Weights of a small GPT-style language model, trained from scratch on English Wikipedia: width 192, vocabulary 2048.
MLP neurons of a small language model. Each row is named by its layer, matrix (down: output weights) and neuron, and shows model dimensions 64-191. Each number is 128 + 24 x the weight over its row's rms, rounded and kept within 0 to 255. Numbers have three digits each. A neuron's up and down rows have the sign that makes its largest values positive.
After each neuron's rows, "fires before" lists the tokens most often just after its 100 highest values on Wikipedia text that the model never trained on.

L12.down391:140103131140090143146117110102136149147137153101108090147106109122128119148159091089142133122160165137139149117104170146099156130114083122136121121133108121152135062123137143107165163164162179106117147139123106121133074145106107174119134116126107143116130150113110134071103127100146114136135094080149115168103124153118117129111100137157166130131117076110114081139130173156126118106187
fires before: "es", "ing", "ed", "ished", "ics", "at"

L12.down171:073112104118105144166123131077147099144114103148105123108126134126167091170142129140122126130139185140100127092082157127149160122132113124138127143154177114099096141109124162152147143139121129116117131107134100137115118106151125102125121103097099108095159107142108120135164081146093157089118089132076120154104111136125116133127142160099127135119154101107143111140052116143110135103139
fires before: " to", "ing", "ed", "s", "nd", "h"

L12.down10:149152099182101130127118146130148171117137119114104128102133106145168133089116123131143106102125104103154172115095129131155133103110132112130155096116134143105082126092106149121137067134177146165129138092153100169125119131163101139149126159120164121145085075141118105108132122106104142157118120119145131083126141131131174117129169138157100144150113103094171165134166141124147130114141
fires before: " ", "i", "or", "a", "urg", "an"

L11.down285:136139113158146124073148151106102118127155107123161113122118134129139122107131144119118140128148128146159106146122114105156139088143144110116161118084120100082121135118123183186127194099126130137200092134124151104106144082096113137125119141122172063134145135131137141149110112111120166136108101170128165099164142138098112098111125120166126166111132101123127092109136159119121091143103
fires before: " the", " he", ",", " it", " she", " T"

L10.down308:150156105146142104133112104094173126154171158142131131143109190129107155127133126117143131125125120122094104080170118086137136126116118137126121137102103126107130141147156105110138114109107121121108132139125131138126230124124125129151107126055125136143098154134143107111124121140115103118136125158145141140113160145123118106077153105142116062162155155130144135137134117123154099128118
fires before: " ", "\n", " |", "s", " third"

L12.down185:114137120077103127170144105124145114131135125126106098162167152103156110125125128140155141143167103138175102152109107162125120093106165139123141119099134141135170154133117103117162119136168115158087133158165097125124090079123112162166111129144118143131169131106137128131159131134092143096181103089153148154149161108123140095127110138146122134067144125108079144128163130153082107148153
fires before: "s", "m", "ll", "et", "eth"

L9.down481:144143142139142132146082101141139180113109121112101120088118084097130154116111144119160126119135107095111122119125092123143131143142140142124174134147075093175103164107105149121107173132138140125113146130133136128136066119140166166180100085130112102139134125097156131126111124123167124147122142112161108104163140112175155115169094122177148129113141097138135130125139130145136169121109
fires before: "ade", "u", "ious", "ent", "ida", "en"

L8.down431:164157116157170107132116129088127114141111123102132097130094125100131151111105092116149131130157107140136113136080110094121158106154124117118095141121105145173112164126120140141130111106146101164108145138101147158164072144145114116173142146106120083130114119081100103142188141131087163129140117121161144089135106156158119144137161124090136119115139112160159124136154163162113164138169
fires before: "1", "2", "18", "26", "20"

L3.down485:111065112118137146102101127103090141132088134109171108104153132142127107153101161138093102146133106102104121124074155119168148098130123107176141155145105166145106111096165157136140133123167150113108091158120159130129081144118132132108082142124146162120142151102141159132125069154143114129155136119128156111107137121112162147145116111146089137126151178158136122158169112165136094147134
fires before: " |", "%", "ed", " to", "==", "s"

L2.down280:109087113126161134104170088082091146139073155160118120125108117155108110119101113140146101137182138156128126113101151121128120178158129089092160127110110142135163146143158113147121106141132144121093161116147129075176114146101122190078126125142135183104107173135138143110117096142136085108107120136125144103093122136095165148123117180155135101104098156127111118128159104102126173168113
fires before: "ent", "ter", "al", "ed", "or", "als"

L3.down313:109154147120143128140101142143138143104169139081173122095116194129164107147158167169141105139142130158135133124135165130133140135149115117084147084143086141139122099163095156161124127110137144134145119137135096125120107133147157101131104124095149077133169146149093148135125093150130145099116115112164112155104136118129115179170122147161127123161183103175117136173121131138152135155137
fires before: "\n", "\n\n", "al", "ed", "ation", " in"

L11.down134:161108176123138139108151115108121112147123093119132137167134123135125123128123092130136138123138144100153109129149125070113141171133112090123093153101136145123151125107116138144109149082156117104122112148102152107117160138159136104120113144106124089147101166110076125107123089159128125108133097100145159125131110098166141126141149121090095118117110099144135163106128151148093144142105
fires before: "0", "1", "3", "6", "8", "2"

L3.down447:120106153148115093177126141176163115159083140141110120117127126184116128101142099140164117150154188140116156111162154126122137142118158128139139131119133115108145141182136147133174107124124096113105167145127078088132104110172125140104143118103096139087133160138124145131110170085116089134109142101133149108134067101059146113140127140073131148105145128107105166141119109114141088122118
fires before: " |", ".", ")", "–", "\n"

L2.down493:134127142125107133072125083104141138103140102099103155124118120107145114162192089130159135139112114101125134128139106173131118148108100112117148145191131140114155154154144117182144165111110116129132063147130169133113117149164059100128134151118130129121106122116123132117160114123169149172142111111160083147134121104109130143112157175139129106148126169114107137078125099096108116126172
fires before: " |", "–", ",", "ation", "ed"

L12.down91:113118105124108129121151118159134164108114109179158109095132127153106110147178123098155074181136154126108091107118116102153112138129120125133146121132155114144129157168139097126135147109148108085124132132106185091140114117119105130164128148181106082111185111144135073120089113156142100073097124142131124110153108110121154145155096126142120126137124100131138147150135144107134161142149
fires before: "==", " ==", "s", "th", "ic"

L9.down204:143110167123110148084121127115098148126160129138114162133117110154158146126134127093170147145144156143133129140106084124147137141070113155121172149138142121166111138160153096123116153121160116137125126176080142094119151150119142129108168144150136174137104113082141126089114064178131151114103138151137155120132166113142190104153072117111155170128106142109164178124162117089164128127152
fires before: "ad", "\n", "C", "om", "ography"

L9.down317:156156132110103108161175132151123158140152128140169119159100117163114141127087125137152141133115133118143124125126084152169125093121123134175103123096175109145186154135166124104142160145111110107127120135172172164113114149167134116144121106132167177111118107136125146169142162165107154105114125099114128126140153121112071135101170167166162173130098136133129144143142091116114113127110
fires before: "1", "2", "le", "ition", " old"

L10.down389:145153110109138111105123155146152092109137106133139110159089150137139154149168096146148106140154103142155153111119111079132134116109106105103106149132161149152131109109126131117151129137130121105116124141122126160132142151124121122125124140142153174104143124137137123130120176098086143101134089089138169142100126099101108135109117134176170187130090076187130179103153126107082114126145
fires before: "\n\n", " The", "\"", " In", " T"

L9.down192:126131075142145116106138120139141116104140170148123146156144178101132153098148139151129134132116103137164126135129133128153118122117074154131098128123085120100112092144128134129126125128145143132145155130160117105116171144136094132158163155167116078100123146143117152162134137115098065156169125142141117154178126118163130135131112111130137150162124153175103123189163152140128166134070
fires before: "\n\n", " The", " D", " It", " In"

L3.down487:107096096155109144085159153121128153130110142115127140091121108111163149121132174118101115120111132110169121151110130091153138123104116103123160121125119112160117103147135142133110109166123122135088131125155101093138140120139103127137127122153149133136128109117099115104119121103154127097102125091120157155125141117142081167129106107202099091185143125072159064154115156141148146154172
fires before: "ained", "aining", "ition", "ov", "ed", "ished"

L10.down130:136148174123124167105122120173185135145165119132112117089120129101133123139131130083133144116159099119102120129130126120108137127131127147100083151117140099125142132117147134141127108132162111107193134107145158111111168111120113133084147138150102167125161148135117133105118125115117121105163096118165158151136090158089119161186121131144128161122165118148169106156099091136094111129093
fires before: "1", "2", "ic", "ior"

L9.down499:104140116120131167130126132149101120115146133117168142122108148117162152110140172152115138130135118146131125143136121142159162153108106131120103125113102146133136109098153160113161115151146135145129122094171133123157104113140114126148145129117137144118128150141174090123117117169153165150103104173112136152136099140085115112100091205064105112134127163163139093112095133128098126128120
fires before: "ted", "ary", "al", "ation", "als"

L11.down192:134115100113094121116133137130158170142148163116139136134089118117101151095114118114186148115112111119127133116117126150135130102140126131097154147096089123166091071187140116101179132170105186160094100110108133125125128080116142140142102081106137088188109106125113166089163128142140110177132140121162095081088128111093118084139135153122138191090115129107115140144156153130108155128152
fires before: "ed", "ing", "ly", "ment", " /"

L12.down435:141148108112131095117112146127126094118131131127136138120089155105143167170144165147156140092110120160117105127126114144093121106170129122092133140123116112160122142102149176072122133101137102128150089093142128126128190079079110146097148122145120097115116114120125125112138105128112159128130157139104165143114164145080113147152180116118105109147098182170128121094128156112113125111159
fires before: " to", ","

L12.down204:134112130123171107045116131143128116133122110091150134157157136136099123138132147139125146102121140177114128096150131106108127163144146130110102093143121088171142153109136158117133120144151113139137143129159171091140133124167080153151138120126114134135124132110126142101122099106135173164142173163163121153131125059080103109112122121119133129101151114147088146107102152108160136126138
fires before: "s", "us", "ures", "uring", "ury", "ured"

L10.down293:114140111141117106125092133149133125130161120171080100150175119143151109130132107136131151147125097136117166140138123124129113151162094142137143131113096117160126138144119118190135122120122140130114130144127118134155162154103172141110112113107137155160105110101133093131152144086111140187173134105117092129097128092123109088110183148131086112131127102181175157167141137094156202183127
fires before: " ", ",", " the", " May", " November"

L3.down302:129107128159137113172119140103123161154138160147134118142145100133118121125103092094117177142113145152123140115141102120093099150151148155135178154126180161095074127112137152109129130135154144115145168115150145094121118096105127131131138159119084180153140167131136157114128155120135102117101134141094123114161138133094124101111145145090134139139142159110120111164125131076106146140160
fires before: " |", "%", ".", ")"

L10.down342:133126126173147115099182125159044121114154143084100147127135093136145125169137134114144127142124097075141105114105125110144121142119137166164134162126133141069135112158110121103098107101122096074139115161116140169114158143096135150119128079132144120095108149089144099114126110150113158140115158122146152104114137138099150107098114094166168121089092202114134146125148127173138118098158
fires before: " to", "ently", "ed", "ired", "ent"

L11.down370:107101150118094096138209167160141154127123154117113112102122135091098084114071112101122105095131117119167122102157132146154129123086128147087110099127114126137109154114097129114127077119144138147115175109128119174146208129105164096133122119170108143108128124113106138170107152124126138150137135107119167139133099144151147080154118117132097153112134121074068133137149122137151153123136
fires before: "er", "ech", "ian", "ary", "g", "ar"

L9.down134:133136152083105133149175172170157131125165140170094137111160109155109122128113156128147145122163184084144123141091108115104146123109158113125118112135089134104123100140106121141109126135163129129136096134090116085088157117126099149114143120094126095140101128116108138116134102134085102170154071164153123114143130137114130143135139140121142119164114142165114112113125186142097139134104
fires before: " ", " a", " the"

L2.down95:131105113121141139101122143118104129091130125104146154091127106112128112121134137113139088106139156111127135152127109084148129170164165116133118177141113129109154070082159142130089186122132123127106115153127104130105156114119113120139137135125124143101107154125132148084137119144184125146097152115174145116109114103131128163118111110158073147090154093139115095122105112170167166148119
fires before: "on", "og", "ons", "ect", "ur", "up"

L2.down456:142115128107182108161127113146174179148118128113103108116135158160110122146095131080141147129163156143127165140112144142106142139171120107119160117134130125109101112097140121143134115138140128126135103152150138126159109129142132152128160163107084145112146144130133132113097111124139135069130118132145113089119069120143105118134101152111117169151156127181102138126098126091115093139138
fires before: " |", ".", "\n", "″", "6", "%"

L10.down68:136116119152105149092122142126122137120109122102133138110142108116158094134144125115116118108099112146095134152133098110118123150099121108132107106121112150145162139140106105147192066126112134120107134150117133140105093105128144121106161134069132117157123144112104084115072123129121064090111057141142145128078106121137116098126092130124150131141128136144134113137084129158158149174111
fires before: "t", "ed", "ted", "s", "ts"

L11.down136:146134142088094113152132095154123122145168133108130102083102141138121168156094124102107096149187101096126146118142158137152142137143159073137148132112125127127100138157145156100119117138145162107091161153159107142157084104174122138105202123129139157140122134136140148121101155141127116132119085140128131126091103100155122165152108130137088160139132174138109140176083123106109111146117
fires before: "1", "2"

L10.down486:112126116098138117115134117128119063127124166108130148132118118073147154098117123105145147157128119178153137129102125114105123128134121143116119130159143102161135131125113074140158125117113119154128113131101124159169111144140113127098131128166154135150151125123130106098139131173175115113100052107141123128093128119144100094095178145159075131113165125161106115115137101162107130166129
fires before: "ed", "s", "ing", " in", " to", "m"

L11.down119:117137106133164136115130126138117150124111116135089127085145171124111097133062146141123122144113141129163126121110109115097155109120144150160186116151118146096117152130125174082117113099153151167147122141120126130134144118106150136151051145124134102117122130086140135152112135164143113107143107066106116101123106094129121130095150075177167161139128116113118139099092108158120139111121
fires before: "u", "ued", "ent", "ues", "ied", "ue"

L3.down22:128164113168158148105128108143126161123130127094097137112141155140091108140124162064182119091137117147100154122099143148071112136098167094146124151133102129105115111105136119128136126104146153137105140142122136143129099152112160124130137166133107136136122118168028131154161109092141139106162112149154131085126110131096141144147128166091085135083137135106095128110160092136137167131153
fires before: " |", ".", "\n", "%"

L5.down363:126113131123101100129149137107147106107130116120103107133115099123103119130136186101152136128123136141169119093102130133141079139119181122136117138120112127098148116133072132150097134070177115168104133121145104171128143134108158138141110143121156120127092131143131091144107095108093134145159137121137103140102136133143156091079092070089124121126125150126160135137114165148111143123138
fires before: " ", ",", " of"

L10.down124:121129090107120143133149125145145059136166127152145129145135122127146077121135116122104127137085142095111120127121111139102115129121138115108155100136087115149130112155175173075113155091126165127114115106107108116113137181140116163112130110157108129092140100100123106134153133159168127125104150123117126116116156110144203119137094118132124094150160177118121120107150116150128165145165
fires before: "ing", "ite", "it", " by", " to", "itions"

L11.down336:114129124080109124106151134129140153127107138141105123091117109091097082133156125147126129141093136174120136149132102129138121142107185145134132136133103119155161139106073129098086113148153157136118141122116161111118123124143144113096169092080171100122151112097082125130130145149177156101157157128120153137139118146171146136113122166128147118140135147141114143118133131153165131135206
fires before: " to", "ent", ",", "s", "ing", " with"

L11.down163:162151161128145175162163114148137152121161157155095174145122102108167164109123140145135105125122129130160171138147097142135059098144122114127127118112130137119112152122096069120127154100201087113100099162136137103114107090173126096150102122136147164179164098105124100141136145114161141143137146112140094130102134133115123152129090172152130168133120111109152116151120101084137104111122
fires before: "ad", "on", "om", "y", "le"

L10.down485:163132128125132161111150090107155137177125171133099168103128118101113097140114133169166098140142111170124156189121153145094162106147151154136094169155155099142124120151138097141122144091162129143116134107113089112128094075115117141144169130091075146125132151120166117115129128127081129146105110117131121067089140148123150135165137110170130089128062134155095113124128151167101150098164
fires before: "es", "ing", "ed", "s", "it"

L8.down193:129131181118090130137157131153162165171114173090124114110129147114128156121139127134132102153097116125135125136150106130156109131138108117112163131159166119120124127132113115125121090153138113142142171138126069120094133122152110096161099132125114150137152130104179089137103115101136154155112111199149150073103153160160167130141135148121111154102149141118109152133160180119186109135100
fires before: "s"

L3.down161:140134103131161138119126122128112160110110152133096135150112135118116143119133138132123112087140153123151156102168154102138137123114095155158113152115148144135145133116153139132178101157092107137133123110155156137124071152122137141079166129134108152162117129107127160112116125145111103134112088108083131116190172141114125134118160081156074094112097152134069167089126125136125098153107
fires before: "ent", "==", " ==", "ography", ":", " than"

L2.down313:121111121138139134121139146076153125105088106083155112154136107109122133129141172129166065150118122083151132162127103118140088125130118098115140163141082093099123136146115151148084148138111090147134131149124103177145164130134128098094122132129108136131144126099111089139126113116132152123161127114110105144055118130123125169120102122114081111133132130190158143138154155152117087142106
fires before: " ", "or", "s", ",", ":"

L2.down105:104138131181143119116158171140108122146148180134157126112129141132158125104152139099111152131121077159154165129085139120133123153157123137127114152115078149143163115124156124138167104153125152151117081149133140140185188146143163128132134127101106113114170178140128125093081105141154113132120134130095102116145145098141146123132117110110099131122105136122104153173131138126148134134095
fires before: "ed", "N", "ic", "ical", "W", "ing"

L12.down92:154128173147131129119096139146112131132059099135151134089138152094127118133121103127120150135136109118152167095141131135123127119132140164144119132113114132159117118118130097147131124119129151138109149175154124083121106132155126122105164155158155154149158161162103134127110161117111107100146096100141118089089132122118085066166145065152148126117136170155131141138147098127105126097094
fires before: "ed", "ement", "qu", "ing", "ak", "es"

L12.down348:133132126121115151105117169116145155113113101114110136137107142159171136110109108143146165097102117150110136081139137067126129106122150103151126128155131078161167132125109156148117175099128150125153136114106155114150130078150132125157134139180157075194145126132103155140132112150169093107121124150153176080120149138127138105132143088139120151135139132134115126131126184173158141134135
fires before: "ed", "s", "es", " to", " the", " up"

L12.down192:106126120108106106117134083130106107141118101153124146121168156159146140134184196127130104126131150097159127093128135103171118129150118096129121146128157159104106162156141128152133168099125133130172108141124164129090139130146117133137116197128098114125165136095138144122114103125093155170127109164139126126138172101088162140137162133134120137102127097147118168098081115096122076158121
fires before: ",", " ", " the"

L8.down463:090143104101117125109144129147146109072117116171106130125147161132126099104091135104123078101150120139142120119150133131139157102164111080086104105115134102149133082115129157136142111135123178140131154133084107085086137133118124133175092137164141090112155119091143130174155129136116122104125077162109152117134122113115097145091081144184142160144087113156139134107122150123102125191165
fires before: "\n\n", " The", " It", " In", " He", " A"

L3.down348:156112118119130128095125135154128124108137112101176121094113107139088121165147155135155125095111126135102108167096128110134117119105120190145166110141148143128131109108113136077143136120097147111089078158126153148156083115129114117138151121129117149096096117110127135143169121122148097094157136088107089154143160145102161112085155082101130098134138097127135164107151113084184103130149
fires before: " |", ".", ";"

L2.down333:121124103114148075090096132107114139152147158106117117149089128144152154129140132113140141152141102117157186157092136117127104183116110096101158164123128135122133133136140162119098126148160114113111131137156078119129092092146186136099154155120119173122111129126125132114144093128144085129075094126054133147121122127136130171187108090143095132154092106143132137141144177145143117104099
fires before: "\n", "\n\n", "il", "er"

L12.down483:118060119116099120150112165137138079170122140164114123105151134137097142133156090096124133126161109119119147124146168115121080100112110120178145111133123144103092165115137148141148126142130067173067100139131115135136060125159141131129139121103134096109136154129152154114130128103163089092113111127108124135090091140115120171094087154166136152142127163099137132141125137120149135138123
fires before: "s", "ia", "ian", "ed", "ians"

L3.down13:091134140093155164160128174157151109162076131128128119121154128110109138107064157114139104175140122136099152123146155160126082130128161119087137124127117105111140125100120110106128146122131099108124106146117123133144149101129096140127105108107130152143114140095122150118138123161123120146160152124113129093186107083154101164164128111139111157112124126138159089168126169140150127109110
fires before: "ot", "or", "ott", "ored", "r", "ore"

L11.down503:108090136096157161122123130106173139160123131097150094096130165139107175132142144068106179144154110152134118079099144124117149098122110074139155084113111128123147092133146160121128121121082110111153142101124079157140135143109131127129144144141166101162134125138131140107121096125124138148132101153119120112110129122131161132116098096107154108141113120090151142113138131101110135106132
fires before: "he", "/", ".", " |", "}", "_{"

L8.down12:128092119130125106146163105113156128114125135121102157100127121119186172161151116090178122144118130129158126151159119163112091142103143076093117113108120120142143132115150127097133113135142136125161104142139147127148125099144110110121147160124099095159140066100131111129177147142115103157135136143136142121084110073133131156173155149109125133115177183096119096159082117129106106182171
fires before: "s", "==", " football", "land"

L9.down78:123162102119147158095151145110136122070120108121124147129155148115087120139133121156147091152141126121136143117080132139130134120126136083066097148140163115158112116144138150141126110131106158134136134121123055137124137178125126111124096149142181109123137062111130110162131121109128139100148118100134156131102156103131119110107117144163162182124117145202151147122141113129135125125098
fires before: "\n\n", " The", " In", " He"

L10.down162:101122153130120118168124144146101116168130130096083156173134145084144137095143112093083128136127178092133105093134134140147095138070156166142142112153162156141197138115120110084110147125168166109082099167165092101166100120136096136127127134121113140153134124132110098135119150132134115124104125124129110127093127094147152125130140128187155121113130134098151117146141117092139109129154
fires before: "s"

L2.down50:125146119095121144142091120134115142121089112132141110107142139140182078114117118113089154168151138093126168140130139147130101141138131138109167096143096136178120139079171132133097082097127157166101155144155166149117106122137095128109120085108126122110138146109123134121147103144136136063166119142119140119144121121126148164155132133182111113164103123129141140143170137109163137139139
fires before: "s", "ed", "iv", " in", "or", "ful"

L3.down31:094085097103132128099140144133110138138084094103118126131146130140103144147176139144143142075130099130146118086114101116159127084097089116102145099141099140139101102125135118152107119115186126140120129141188130133152177121103128112130131116111128135117109156159102121128145134154172075091082147113127113132132142142141138121132119155123156119143101167059116072115120124205162148151120
fires before: "ed", "ing", "er", "ten", "e", "s"

L5.down473:109106136160091126095129138179116136163112122129150157095171109097185132140142151119135176125079108123123141118126118116085130128114139175076114182144161076153145160127149140115108104124131114128058112154129083101096117139136092105111087122110099115133127146113103157135139142131155130121102157133121132109147141131124118121130137152170132146168096136146133128087142116132129157097136
fires before: "s", "ster"

L10.down408:101137127110114122183104103153138145175129098104103098116138158132162095088154096125116145124156140149137115153115135129099133135129102132118115138101173135080119165135091092114120133145147112136137111115137105123110194098115073114138139120134111118128129098143139141124096090093143181138142115099144124118143096116102154117171132175108162065138152116161079089173153118128113134103150
fires before: "\n", "\n\n", "er"

L11.down379:102122150100180135058134098159115096127112128158091132178123146131108095131157135138124127144094077114080115110122124134131134123146125144129112108143074144123091136144096124087126137133102147104131077081156101143118153090167121129135133089118143110155096145177151104126076124150123127164183125144152123120157127120155133109149186144137123154093097083165157140167131086135154138134085
fires before: "\n", " ", "\n\n"